Weights of a small GPT-style language model, trained from scratch on English Wikipedia: 15 layers, 142M tokens.
MLP neurons of a small language model. Each row is named by its layer, matrix (up: input weights; down: output weights) and neuron, and shows model dimensions 32-95. Each number is 200 + 40 x the weight over its row's rms, rounded and kept within 0 to 999.
After each neuron's rows, "fires after" lists the tokens most often just before its 100 highest values on Wikipedia text that the model never trained on; "fires before" lists the tokens most often just after its 100 highest values on Wikipedia text that the model never trained on.

L7.up620,268,263,162,198,123,202,172,232,184,234,175,209,208,241,259,111,231,189,229,211,193,225,211,261,168,228,216,267,177,248,170,174,162,176,182,149,143,154,181,214,247,144,139,159,219,185,180,193,258,199,246,117,239,163,258,274,210,207,178,222,153,236,181,230
L7.down620,239,152,176,122,161,143,191,156,187,140,193,198,222,219,307,236,250,232,195,138,186,206,223,198,216,201,132,209,189,195,195,225,256,184,232,268,187,224,267,196,194,212,170,256,191,223,237,279,208,195,187,218,145,196,175,104,190,205,168,240,228,177,149,146
fires after: "e", " de", " le", "f"
fires before: "ru", "el", "s", "as"

L11.up182,200,159,181,248,167,181,168,200,172,204,254,167,167,219,205,236,217,203,179,136,215,249,186,174,211,207,266,89,115,215,153,231,258,244,312,199,194,233,203,203,225,191,184,159,226,211,201,126,172,204,229,212,192,169,112,218,194,89,229,142,182,168,189,187
L11.down182,214,162,178,218,230,164,235,192,254,160,252,221,240,211,159,132,163,159,303,213,182,230,163,258,171,137,176,197,166,243,182,151,197,163,235,209,246,231,208,149,145,257,230,215,310,222,230,156,207,160,243,183,246,206,141,217,143,125,277,201,216,195,225,190
fires after: "d", "p", "ep", "v", " o", "ist"
fires before: "ct", "ent", "t", "en", "it", "er"

L6.up647,242,151,228,208,189,144,145,236,159,263,246,244,195,188,183,232,217,259,227,254,209,167,217,207,207,214,205,243,192,189,119,229,152,202,133,194,191,230,251,206,252,179,202,164,222,223,186,150,169,215,192,255,265,169,156,189,148,189,237,100,222,252,242,149
L6.down647,197,198,228,184,237,226,230,244,184,162,193,181,209,186,186,212,223,216,166,130,174,127,183,159,228,257,264,208,188,222,194,220,191,175,158,250,222,170,182,193,311,231,276,238,207,205,207,160,224,186,143,252,214,138,131,254,175,164,243,204,195,256,202,208
fires after: " M", "f", "un", " B", "ff", " m"
fires before: "op", "ip", "ial", "ro", "t", "in"

L11.up565,223,130,143,91,189,181,117,143,159,129,206,172,162,217,139,255,237,206,179,282,203,231,126,199,258,178,199,257,161,240,211,233,195,193,258,244,221,234,245,232,159,225,157,211,237,144,219,184,219,160,197,214,195,229,223,190,217,209,230,259,174,243,229,168
L11.down565,269,185,167,96,258,193,33,184,228,226,144,123,157,181,192,244,161,248,164,156,168,169,84,233,261,180,141,177,257,193,153,200,211,270,205,226,233,148,180,143,187,252,166,148,258,226,260,220,227,159,126,215,251,225,227,178,262,213,231,188,207,226,207,258
fires after: "r", "in", "i", "or", " the"
fires before: "ce", "c", "s", "t", "p"

L3.up276,169,228,161,131,232,119,179,183,243,131,208,160,227,166,214,268,252,175,178,203,231,177,209,218,133,194,159,196,154,213,236,273,157,192,211,214,218,198,175,147,187,226,162,137,213,147,184,157,177,175,269,280,199,234,172,157,183,280,196,230,240,189,288,215
L3.down276,241,164,164,132,178,173,181,130,185,215,212,190,204,133,161,176,138,265,235,259,185,245,186,187,185,223,251,222,230,191,244,239,244,229,198,182,269,192,192,232,229,162,175,178,223,234,210,210,228,192,226,211,192,205,166,149,194,206,184,182,168,172,287,163
fires after: "o", "um", "i", "en", "an"
fires before: " of", "t", "al", "g", " 201", " 2"

L7.up75,111,228,205,221,197,236,183,187,215,125,190,219,163,205,189,266,168,184,152,229,204,307,234,147,274,234,176,169,209,267,155,234,203,236,200,194,180,253,207,208,190,204,215,146,113,235,261,203,183,230,146,292,251,139,131,148,204,168,192,136,142,190,161,172
L7.down75,201,206,175,145,224,246,235,194,206,192,212,224,140,196,171,156,218,144,190,264,145,189,178,179,204,239,219,155,169,221,229,235,229,240,135,222,166,269,199,225,313,170,254,144,175,184,214,234,168,208,148,203,235,207,211,237,188,227,300,157,243,265,161,249
fires after: "n", " N", " n", "ell", "t"
fires before: "n", " Y", "her"

L2.up208,189,194,164,188,244,199,257,201,222,180,178,191,192,177,109,237,163,193,269,225,202,222,166,224,194,235,183,191,261,297,314,313,149,222,247,241,205,106,206,255,144,228,189,221,225,121,208,193,235,211,171,179,128,217,170,246,205,196,230,174,195,138,178,247
L2.down208,197,218,181,175,239,199,250,118,150,234,235,215,165,108,263,239,147,186,282,251,162,256,235,197,160,293,178,152,148,330,216,251,160,234,212,182,191,164,148,292,167,176,188,176,260,172,144,241,201,243,186,142,164,234,181,227,257,190,229,155,219,191,170,220
fires after: " |", ";", "^"
fires before: "|", "-", "\n", "("

L9.up456,275,187,206,121,185,185,202,227,201,217,155,169,168,236,150,209,267,158,232,159,135,162,186,142,190,224,191,186,247,163,196,121,225,179,207,202,210,256,196,243,245,192,244,145,184,150,220,285,256,210,241,159,187,116,247,211,139,172,191,266,172,244,179,262
L9.down456,212,134,185,255,170,243,186,279,235,223,216,206,182,208,242,225,144,271,204,131,174,221,219,288,154,208,221,203,166,172,155,239,193,247,214,280,176,248,240,209,153,314,180,300,184,214,228,134,189,173,175,159,260,210,109,164,234,143,164,207,186,174,223,251
fires after: " a", "e", " le", " n", " s"
fires before: "ue", "ear", "ed", "s"

L2.up428,148,179,230,280,199,124,240,148,111,184,256,199,208,193,225,105,256,186,289,225,283,226,199,165,189,232,182,213,223,167,192,130,237,241,212,206,118,202,150,243,266,234,206,191,196,203,208,189,185,220,147,164,213,185,237,141,208,255,272,276,195,211,176,173
L2.down428,144,193,274,263,223,179,237,231,174,156,233,225,197,178,204,154,197,184,235,253,260,178,231,216,182,280,191,224,193,182,179,137,186,275,181,216,171,212,176,217,271,202,181,193,192,208,157,228,202,221,192,162,204,184,233,201,195,233,254,204,196,188,159,160
fires after: "|---|---", "\n", "ent"
fires before: "|---|---", "|", "|---", "y"

L12.up160,195,173,276,149,173,164,232,183,127,153,190,140,212,127,215,189,137,178,155,143,275,239,225,187,211,200,242,182,220,128,202,183,242,175,158,227,206,256,192,292,206,204,158,192,210,193,252,187,263,213,241,187,248,168,298,203,187,267,148,227,169,200,221,179
L12.down160,165,130,177,178,197,169,269,308,205,117,170,171,187,174,234,129,190,195,142,167,178,235,172,156,208,205,148,182,246,247,222,230,167,224,246,133,146,128,275,256,210,151,212,201,183,173,224,278,168,207,132,177,302,220,217,239,206,194,202,221,225,260,226,213
fires after: " in", " In", "orn", " 1", "n", "1"
fires before: "5", "7", "8", "3", "4", "1"

L6.up676,111,165,259,213,150,142,128,196,227,222,263,166,193,187,161,135,205,135,188,257,298,274,245,160,209,201,181,195,213,215,137,184,134,249,148,177,234,226,202,250,148,238,173,230,146,147,217,211,256,244,228,193,166,253,181,189,218,182,256,186,181,180,201,183
L6.down676,255,141,161,288,199,158,234,209,182,203,205,218,190,162,173,173,184,200,194,237,277,249,229,281,232,254,228,163,220,225,144,166,195,178,231,209,257,225,279,157,153,276,128,203,253,174,168,146,179,121,163,285,162,194,291,167,223,176,221,117,236,244,166,228
fires after: "j", " J", " n", " N"
fires before: "in", "e", "h", "ly", ".", "b"

L3.up728,214,190,244,174,162,228,224,169,187,231,157,265,101,149,210,288,134,161,238,223,193,215,180,245,131,224,184,219,250,172,293,236,189,235,237,204,227,201,156,241,225,250,210,132,223,200,181,206,233,204,205,154,199,161,230,292,230,166,216,149,292,222,155,198
L3.down728,223,203,129,139,264,242,242,153,139,245,197,180,183,168,239,277,72,194,188,172,205,274,181,209,160,184,211,256,154,188,203,220,254,302,189,267,229,172,154,242,235,273,149,134,213,186,193,246,142,242,226,204,202,272,274,259,213,171,162,233,213,170,163,216
fires after: "\n", ")", ";", "a", "es"
fires before: "-", "=", "\n", "A", "P"

L3.up541,256,200,185,116,199,277,185,190,203,183,185,169,195,150,241,197,224,316,103,231,199,169,173,103,193,184,224,182,146,253,266,188,154,252,181,82,164,204,254,271,253,199,148,225,184,160,222,209,197,246,170,170,218,194,214,201,257,163,224,167,198,189,243,159
L3.down541,244,151,263,225,104,178,259,249,220,160,127,180,167,268,132,146,172,189,265,203,173,207,251,231,219,215,206,261,128,236,193,197,186,191,185,160,174,198,202,158,205,190,259,139,198,227,218,180,192,166,110,208,207,195,250,141,206,215,156,196,191,222,233,235
fires after: " 1", " 2", " 3", "f", " 4", ","
fires before: " |", ",", " J", ".", "8", "9"

L9.up611,156,220,208,245,161,208,168,175,195,217,360,213,214,130,204,246,200,252,188,263,267,153,186,212,185,226,185,247,168,271,184,197,142,197,211,163,201,220,109,236,153,220,224,142,217,126,304,211,153,146,224,214,206,101,222,179,238,202,224,177,165,180,207,156
L9.down611,245,160,174,195,196,180,145,233,224,199,269,244,167,187,153,233,257,170,158,193,237,148,168,157,226,248,226,264,221,265,189,270,177,192,257,196,164,202,175,208,150,203,148,160,188,157,227,280,237,160,231,269,222,235,124,165,276,188,192,263,210,157,225,339
fires after: "is", "c", " w", "t", " c"
fires before: "d", "n", "s", "re", "m", "st"

L2.up45,229,203,215,151,221,97,179,199,213,173,179,137,255,157,206,253,214,204,111,220,154,209,191,173,201,220,200,182,183,149,177,203,183,174,222,214,155,178,198,273,304,293,281,207,267,209,195,246,242,216,259,168,162,167,208,294,195,199,197,148,179,127,171,203
L2.down45,199,190,172,236,190,178,180,184,154,210,127,211,230,196,238,234,242,196,197,212,179,163,173,183,199,215,250,196,191,95,184,206,258,199,164,99,183,169,170,284,276,220,321,110,272,198,241,229,208,191,229,122,156,175,198,291,252,152,191,226,203,142,153,238
fires after: "f", " f", " d", "al", " w"
fires before: "e", "f", "t", "ic", " the", "i"

L7.up631,219,163,157,168,137,174,194,203,220,188,202,238,163,167,154,226,199,211,208,256,249,174,132,236,182,269,187,209,194,175,160,151,173,192,145,154,190,304,171,286,192,213,201,136,235,134,225,214,154,246,239,231,200,137,219,140,181,192,103,182,224,237,211,232
L7.down631,157,206,243,200,204,204,203,174,209,115,160,217,209,141,193,201,240,231,235,259,222,223,233,207,188,254,114,188,186,179,238,182,183,194,266,250,223,143,231,235,264,201,121,215,234,174,206,207,191,228,176,243,244,253,206,184,181,213,170,169,207,197,231,209
fires after: ",", "ember", "-", " of", "rom", "il"
fires before: "8", "6", "3", "2", "4", "5"

L12.up568,226,168,214,189,153,163,226,285,196,239,210,221,261,239,214,213,202,225,141,208,223,100,170,146,136,172,178,231,187,144,211,196,139,236,245,181,175,225,179,183,147,220,239,126,149,207,196,208,108,247,160,219,171,181,198,268,174,244,141,209,226,216,160,227
L12.down568,161,237,165,230,211,183,178,190,174,184,207,167,82,175,148,196,202,141,216,154,175,208,207,266,131,203,177,248,271,188,106,208,141,170,171,282,263,199,202,168,213,194,213,263,229,222,172,160,240,156,151,226,196,159,214,246,185,213,158,188,193,204,211,205
fires after: "\n", " r", " s", "an", "s"
fires before: "|---|---", " |", "ing", "p", "e", "or"

L2.up16,132,198,233,153,183,195,140,159,235,163,143,143,214,214,194,212,234,144,157,239,173,119,186,218,235,171,129,173,174,190,162,208,181,200,180,242,136,190,173,218,290,269,245,224,210,249,202,227,159,232,259,196,202,182,183,278,159,161,230,211,224,161,151,171
L2.down16,155,179,212,171,243,224,112,180,198,131,146,169,197,250,211,197,212,205,122,205,250,194,214,208,261,178,166,200,182,135,151,216,188,212,156,248,136,183,144,205,215,245,242,236,259,229,213,208,155,225,244,188,181,234,212,259,183,123,232,209,205,195,152,169
fires after: "al", " l", "n", " d", " L"
fires before: "e", "ic", "f", "orn", "y", "i"

L10.up731,238,200,225,210,238,185,231,235,216,224,176,255,198,165,194,176,163,170,193,152,204,207,227,188,250,206,241,233,244,172,203,234,198,267,158,254,232,186,238,218,162,236,188,188,284,145,180,161,272,297,178,250,216,216,216,221,189,164,176,190,162,190,208,213
L10.down731,221,153,209,187,164,211,198,193,173,170,174,188,222,209,146,157,228,230,197,207,193,160,247,263,111,229,143,179,224,197,248,149,201,161,174,128,239,240,219,212,196,227,241,229,200,148,214,135,128,172,186,172,218,175,197,176,227,190,216,209,257,217,221,301
fires after: " re", " A", " ex", "est", " he", "it"
fires before: "p", "x", "l", "iv", "le", "as"

L11.up295,195,238,194,206,200,188,170,257,219,180,184,149,188,250,139,133,184,284,263,243,122,190,177,192,268,156,161,282,228,109,159,226,245,212,222,184,217,102,294,156,282,198,147,178,230,170,229,260,182,154,163,189,198,198,166,148,218,230,152,201,151,245,163,159
L11.down295,155,211,203,157,204,166,228,219,153,228,179,212,165,199,137,172,220,200,238,207,232,228,114,222,201,158,121,242,217,175,52,184,230,160,184,193,175,220,159,203,236,280,189,108,190,179,258,249,220,204,256,261,248,212,205,192,188,213,197,163,223,173,242,333
fires after: " a", " A", " b", "A", "|---|---"
fires before: "ter", "il", "\n", "ou"

L11.up82,245,182,194,221,191,197,171,246,183,247,215,184,223,183,191,168,273,173,231,221,148,155,229,174,215,187,226,138,172,196,237,238,172,226,175,158,195,171,239,201,215,204,235,176,190,124,255,166,246,217,138,221,158,213,256,125,230,175,239,238,227,216,146,223
L11.down82,235,200,191,214,208,212,208,245,235,227,212,189,209,172,209,229,220,195,242,251,185,182,229,258,264,227,195,221,203,214,172,252,134,195,185,214,157,221,202,233,188,230,224,157,135,280,223,90,191,193,147,200,182,221,188,163,238,173,234,143,247,122,159,147
fires after: " 2", "n", " 1", "ember", "u"
fires before: ",", " 1", " 2", " J"

L9.up313,183,116,241,213,252,180,198,202,166,196,183,226,167,271,215,187,190,283,179,242,245,220,163,168,221,199,207,165,190,175,216,259,192,245,204,207,224,189,210,144,181,189,199,155,193,276,183,181,287,233,165,233,171,190,193,178,115,207,143,191,230,235,125,122
L9.down313,176,225,240,224,84,220,159,224,212,171,208,153,231,287,249,212,201,256,205,178,178,217,225,251,237,181,209,186,214,159,242,169,213,177,203,170,189,153,145,210,217,248,207,219,256,230,254,171,135,248,156,170,212,176,246,205,237,235,289,247,191,248,166,226
fires after: " t", " g", " sp", ".", "g"
fires before: "o", " m", "al", "5", "ing"

L2.up462,195,246,165,210,152,240,265,197,248,197,203,152,218,232,191,250,159,138,207,214,139,206,161,174,216,300,177,247,231,279,189,269,155,170,171,257,234,175,144,177,199,210,156,232,239,173,163,240,235,210,244,111,153,172,207,194,179,223,221,151,215,150,169,200
L2.down462,206,276,191,239,187,200,255,111,217,208,209,227,218,148,216,199,204,105,225,118,213,211,225,239,251,211,240,189,139,190,176,170,196,189,252,166,179,172,131,163,208,236,182,217,234,190,133,171,248,184,264,186,168,257,242,153,196,194,238,216,231,282,136,233
fires after: " |", "p"
fires before: "|", "C", "\n", "-"

L12.up693,189,212,217,266,164,206,254,256,178,170,188,236,217,107,165,217,194,185,205,243,135,164,256,220,210,273,136,189,194,151,257,159,183,191,272,159,240,284,211,225,224,160,148,188,202,175,132,240,286,192,236,167,242,222,267,143,142,159,150,183,244,179,248,186
L12.down693,218,223,205,239,179,201,234,186,170,191,171,143,186,226,256,229,151,241,167,206,113,198,172,250,178,134,248,248,222,229,199,156,277,271,201,206,150,115,188,243,135,235,163,160,169,193,230,149,147,146,94,212,173,238,85,186,219,212,177,182,187,197,265,254
fires after: " ", " h", "l", "in", "r"
fires before: "he", "e", "her", "ed", "g", "b"

L12.up1,183,251,224,269,171,185,229,206,208,210,203,162,205,272,142,205,241,187,264,216,173,192,213,252,184,181,262,209,251,180,271,198,211,139,243,166,227,223,198,199,230,181,138,215,111,119,209,197,163,149,270,143,287,246,240,137,182,212,221,280,235,217,203,170
L12.down1,170,194,204,242,107,144,251,222,209,175,170,186,139,182,153,230,234,190,223,166,194,240,155,234,184,219,177,232,223,219,134,161,197,254,165,257,107,196,231,202,291,206,226,226,303,195,262,178,201,197,205,199,169,236,171,144,162,211,168,150,197,167,156,286
fires after: "l", "le", " ", "ec", "i", "et"
fires before: "ed", "ing", "es", "e"

L9.up365,170,189,245,230,265,168,192,230,133,225,148,194,191,165,199,214,193,228,229,202,297,159,217,171,225,120,136,173,156,247,195,221,217,205,150,168,148,225,205,203,214,302,206,180,165,177,176,136,213,201,187,186,145,166,107,268,165,224,142,232,279,196,200,252
L9.down365,179,189,146,266,178,193,235,283,194,236,175,165,174,127,198,231,179,108,148,147,207,169,276,174,238,146,235,215,233,164,197,251,223,166,188,158,255,241,125,259,162,239,225,181,142,271,186,161,196,221,157,207,202,227,269,164,172,251,210,206,201,221,191,186
fires after: " r", "ig", "n", "g", "or"
fires before: "al", "ar", "e", "ing", "p", "d"

L2.up687,113,147,181,93,206,221,184,179,221,166,241,197,259,193,189,250,92,272,241,135,159,199,200,196,154,137,180,272,211,217,216,188,176,154,199,148,192,229,233,148,257,178,150,205,190,199,231,184,151,231,261,273,195,216,132,179,230,192,202,201,197,205,241,197
L2.down687,177,188,193,60,172,173,151,155,243,159,285,184,215,154,203,201,127,254,236,207,194,203,247,164,195,178,207,216,204,168,228,195,230,191,203,160,185,199,199,114,248,157,174,229,200,224,241,202,173,252,250,259,193,223,172,219,190,139,173,170,195,185,252,163
fires after: "o", "um", "i", "en", "g"
fires before: "t", " of", "g", " 200", " 201", "al"

L6.up179,80,282,214,175,163,218,209,199,226,229,209,206,167,233,185,281,89,207,124,252,188,150,200,213,179,210,250,202,211,228,130,230,140,243,255,208,146,154,202,265,194,163,188,155,195,240,150,235,158,288,202,212,220,143,164,205,124,148,224,179,166,201,166,158
L6.down179,188,249,279,186,218,235,219,131,258,161,107,133,241,250,174,178,216,151,161,129,182,264,275,156,204,200,182,231,175,157,182,186,169,159,208,220,228,211,155,249,261,262,199,163,123,261,196,268,237,223,245,249,177,189,200,203,245,232,154,158,187,151,194,210
fires after: "n", "l", " P", " p", "ell", "iv"
fires before: "n", "er", "s", "ing", "ell"

L7.up243,198,155,278,206,201,177,157,257,232,233,186,245,264,165,187,179,92,197,183,134,245,243,225,217,192,209,208,154,170,199,165,207,244,204,235,176,181,176,210,204,259,249,185,184,261,187,275,167,224,253,179,258,163,211,186,241,217,196,226,230,187,167,161,245
L7.down243,244,148,189,189,181,251,204,197,188,264,202,208,220,191,234,231,186,169,207,241,264,203,194,232,287,210,152,228,205,212,178,190,144,224,250,199,152,149,128,211,128,182,216,215,210,221,206,229,199,194,205,251,173,218,146,285,229,199,283,242,279,215,243,189
fires after: " p", " P", "est", "art"
fires before: "ul", "l", "ip", "p", "c"

L2.up660,243,218,201,139,191,268,197,187,171,182,172,131,196,175,259,200,131,174,248,244,242,201,236,224,202,190,142,259,216,242,247,213,206,257,229,195,168,186,211,216,184,238,199,199,256,186,250,160,190,199,223,222,164,200,220,255,170,223,188,232,221,152,121,172
L2.down660,258,153,290,147,203,253,171,201,174,152,224,199,137,176,250,224,171,227,220,292,235,214,222,210,203,139,219,193,227,200,287,266,158,213,201,215,179,184,201,131,173,169,191,162,196,240,217,195,256,249,192,95,153,185,196,159,200,139,206,227,161,205,126,177
fires after: " |", ","
fires before: "|", " |", "\n", "8", "2"

L9.up124,212,178,178,204,208,223,207,233,167,180,245,236,217,150,130,260,240,183,218,183,159,206,232,173,121,134,171,230,194,216,187,123,228,258,160,187,185,222,235,176,223,244,149,178,168,190,229,217,232,169,234,168,232,198,216,279,204,168,199,199,230,199,238,224
L9.down124,182,245,170,256,202,188,108,221,195,257,198,204,156,118,172,208,211,137,188,174,207,197,190,233,227,202,241,231,219,268,262,225,220,178,196,195,175,186,127,199,212,221,176,176,166,212,270,222,266,283,134,172,143,199,208,229,200,180,255,208,145,240,137,216
fires after: " f", "f", " F", " T", " t", "c"
fires before: "m", "il", "man", "am", "al", "ou"

L12.up468,216,188,202,213,202,261,140,198,170,232,238,220,187,205,231,256,210,233,152,163,131,195,226,135,223,170,146,211,194,216,141,203,237,255,134,224,151,172,151,156,227,267,265,189,151,250,261,235,197,169,160,180,254,161,233,203,152,147,179,132,222,95,176,183
L12.down468,187,171,104,269,224,229,188,245,184,171,130,216,194,212,145,168,151,173,135,193,176,194,243,211,186,232,175,181,216,194,216,178,192,201,148,254,202,190,173,308,243,201,179,262,226,177,147,105,191,159,214,181,206,167,224,156,245,150,204,205,290,223,295,185
fires after: "er", " s", " p", "et", "p", "al"
fires before: "or", "i", "ies", "f", "y", "ect"

L2.up516,218,181,264,217,168,137,212,270,191,151,159,246,162,251,220,114,191,184,251,167,242,257,194,167,193,163,142,221,216,240,181,187,277,255,183,230,163,161,164,206,232,186,239,215,139,94,279,128,135,175,193,231,250,141,195,158,186,281,293,189,249,257,219,182
L2.down516,187,188,239,235,222,181,188,244,230,186,172,247,216,261,219,65,203,225,210,168,226,212,160,127,206,245,141,196,188,180,193,215,207,269,175,182,206,192,235,216,216,173,247,213,101,124,171,214,203,151,127,179,245,151,117,219,187,236,249,177,225,240,151,222
fires after: "|---|---", "\n", "m"
fires before: "|---|---", "|", "|---", "{"

L2.up705,153,206,191,250,229,235,122,176,271,233,198,234,128,276,230,198,232,269,286,204,190,199,178,201,217,205,147,277,210,177,222,201,214,181,219,165,207,246,159,170,200,255,227,236,262,137,191,201,100,225,180,136,192,247,235,208,128,235,224,126,159,201,146,211
L2.down705,149,223,187,131,238,238,165,253,210,188,209,243,264,214,193,186,193,219,170,193,177,150,196,194,232,172,198,174,216,176,236,104,131,139,189,193,255,213,228,157,176,228,217,225,205,254,155,110,237,204,260,207,163,156,150,177,161,179,186,200,167,107,205,127
fires after: ".", "r", "em", "op"
fires before: "\n", "s", "ed"

L10.up366,203,151,210,108,194,157,151,215,249,156,177,152,146,251,199,214,183,181,242,181,180,238,155,220,226,195,282,120,174,203,154,158,222,303,242,275,257,213,240,272,222,200,272,181,216,225,229,222,117,276,228,143,199,203,185,182,180,190,247,220,185,169,210,197
L10.down366,276,180,165,163,177,176,144,182,134,187,228,190,208,198,167,207,181,209,217,125,258,154,137,176,234,173,165,228,224,287,258,240,242,229,252,172,274,235,213,143,181,267,238,166,266,248,220,217,301,181,203,167,189,151,176,166,183,176,216,178,202,185,210,208
fires after: " comp", "b", "o", "ist", "d", "p"
fires before: "t", "ts", "y", "x"

L11.up435,197,225,194,193,244,182,134,197,195,164,185,159,196,213,205,135,113,225,208,315,215,170,130,186,232,219,117,241,226,245,127,270,199,221,216,196,170,156,217,243,183,211,225,253,244,164,148,213,156,151,175,198,211,274,241,181,224,201,197,180,186,140,223,213
L11.down435,200,173,223,154,202,164,211,191,228,171,137,229,217,202,173,221,216,145,168,210,259,110,208,180,163,196,220,176,95,227,202,216,215,203,227,264,212,213,187,207,181,272,258,241,235,196,227,206,252,152,140,233,193,228,155,169,163,162,225,206,224,183,198,163
fires after: "i", "b", "ear", "am", "v", "en"
fires before: "s", "t", "c", "e", "ce", "gh"

L7.up598,234,101,191,207,248,248,202,157,176,269,203,263,221,178,184,165,226,227,158,270,197,250,170,211,226,188,174,205,218,150,246,205,148,245,168,191,185,236,222,173,212,184,136,143,208,215,208,170,192,143,308,167,203,193,216,248,206,217,232,163,250,202,215,237
L7.down598,190,205,180,273,181,222,199,220,207,174,188,237,158,266,186,179,271,159,222,153,140,189,249,190,129,183,260,193,187,218,137,251,288,144,235,220,291,236,158,255,186,254,238,193,156,202,163,233,202,255,187,167,160,169,146,204,193,210,216,188,175,169,168,203
fires after: " f", "e", "h", "f", " F", "gh"
fires before: "il", "ur", "her", "al", "ou", "ic"

L9.up417,223,203,227,280,135,130,189,153,187,162,206,163,208,214,193,237,208,242,190,218,281,136,193,189,173,215,161,135,169,210,227,120,181,216,186,183,121,238,134,186,190,194,263,238,193,157,227,211,213,231,167,212,232,193,182,222,179,223,262,190,188,205,276,167
L9.down417,168,204,197,192,137,106,202,230,166,187,217,172,238,174,159,244,221,166,205,199,213,244,186,176,227,168,167,261,213,252,192,241,134,141,246,190,283,145,193,255,204,198,191,148,210,150,232,168,238,238,286,204,239,150,116,206,98,151,167,181,176,201,229,200
fires after: "\n", "e", "is", "es", "he", "en"
fires before: "|---|---", "n", "o", "ip", "t", "1"

L7.up394,129,221,228,177,243,182,170,248,155,231,195,235,218,220,181,232,181,194,214,201,220,264,227,169,225,173,196,306,240,183,156,186,112,173,172,264,257,221,219,239,207,240,154,301,163,175,179,163,163,163,183,177,124,212,218,157,206,205,265,160,180,220,179,225
L7.down394,222,229,109,216,214,186,197,239,171,134,196,215,221,212,159,261,226,189,201,204,222,137,218,230,202,207,225,268,188,250,151,256,209,199,210,215,195,163,197,226,232,285,237,243,165,167,221,182,187,212,230,180,215,136,262,202,150,182,257,178,192,176,170,186
fires after: " J", " 6", " 1", " 7", "an", " e"
fires before: "e", "h", "ly", "0", "3", "2"

L3.up285,178,247,181,216,247,204,112,124,111,224,200,191,161,259,144,198,205,227,213,287,215,193,198,171,275,157,191,221,190,193,183,222,150,251,196,186,220,201,270,216,230,279,174,194,189,205,183,248,172,216,258,143,235,140,124,257,196,143,161,137,187,223,252,183
L3.down285,138,253,176,199,225,211,214,195,181,127,136,236,162,229,311,228,206,203,197,142,238,134,159,180,212,181,163,229,224,209,144,138,147,198,226,104,176,183,174,202,267,207,168,222,237,119,237,187,185,213,256,230,179,256,187,200,227,166,243,232,269,227,246,161
fires after: " A", " a", " J", " B", " b", "b"
fires before: "g", "th", "ly", "il"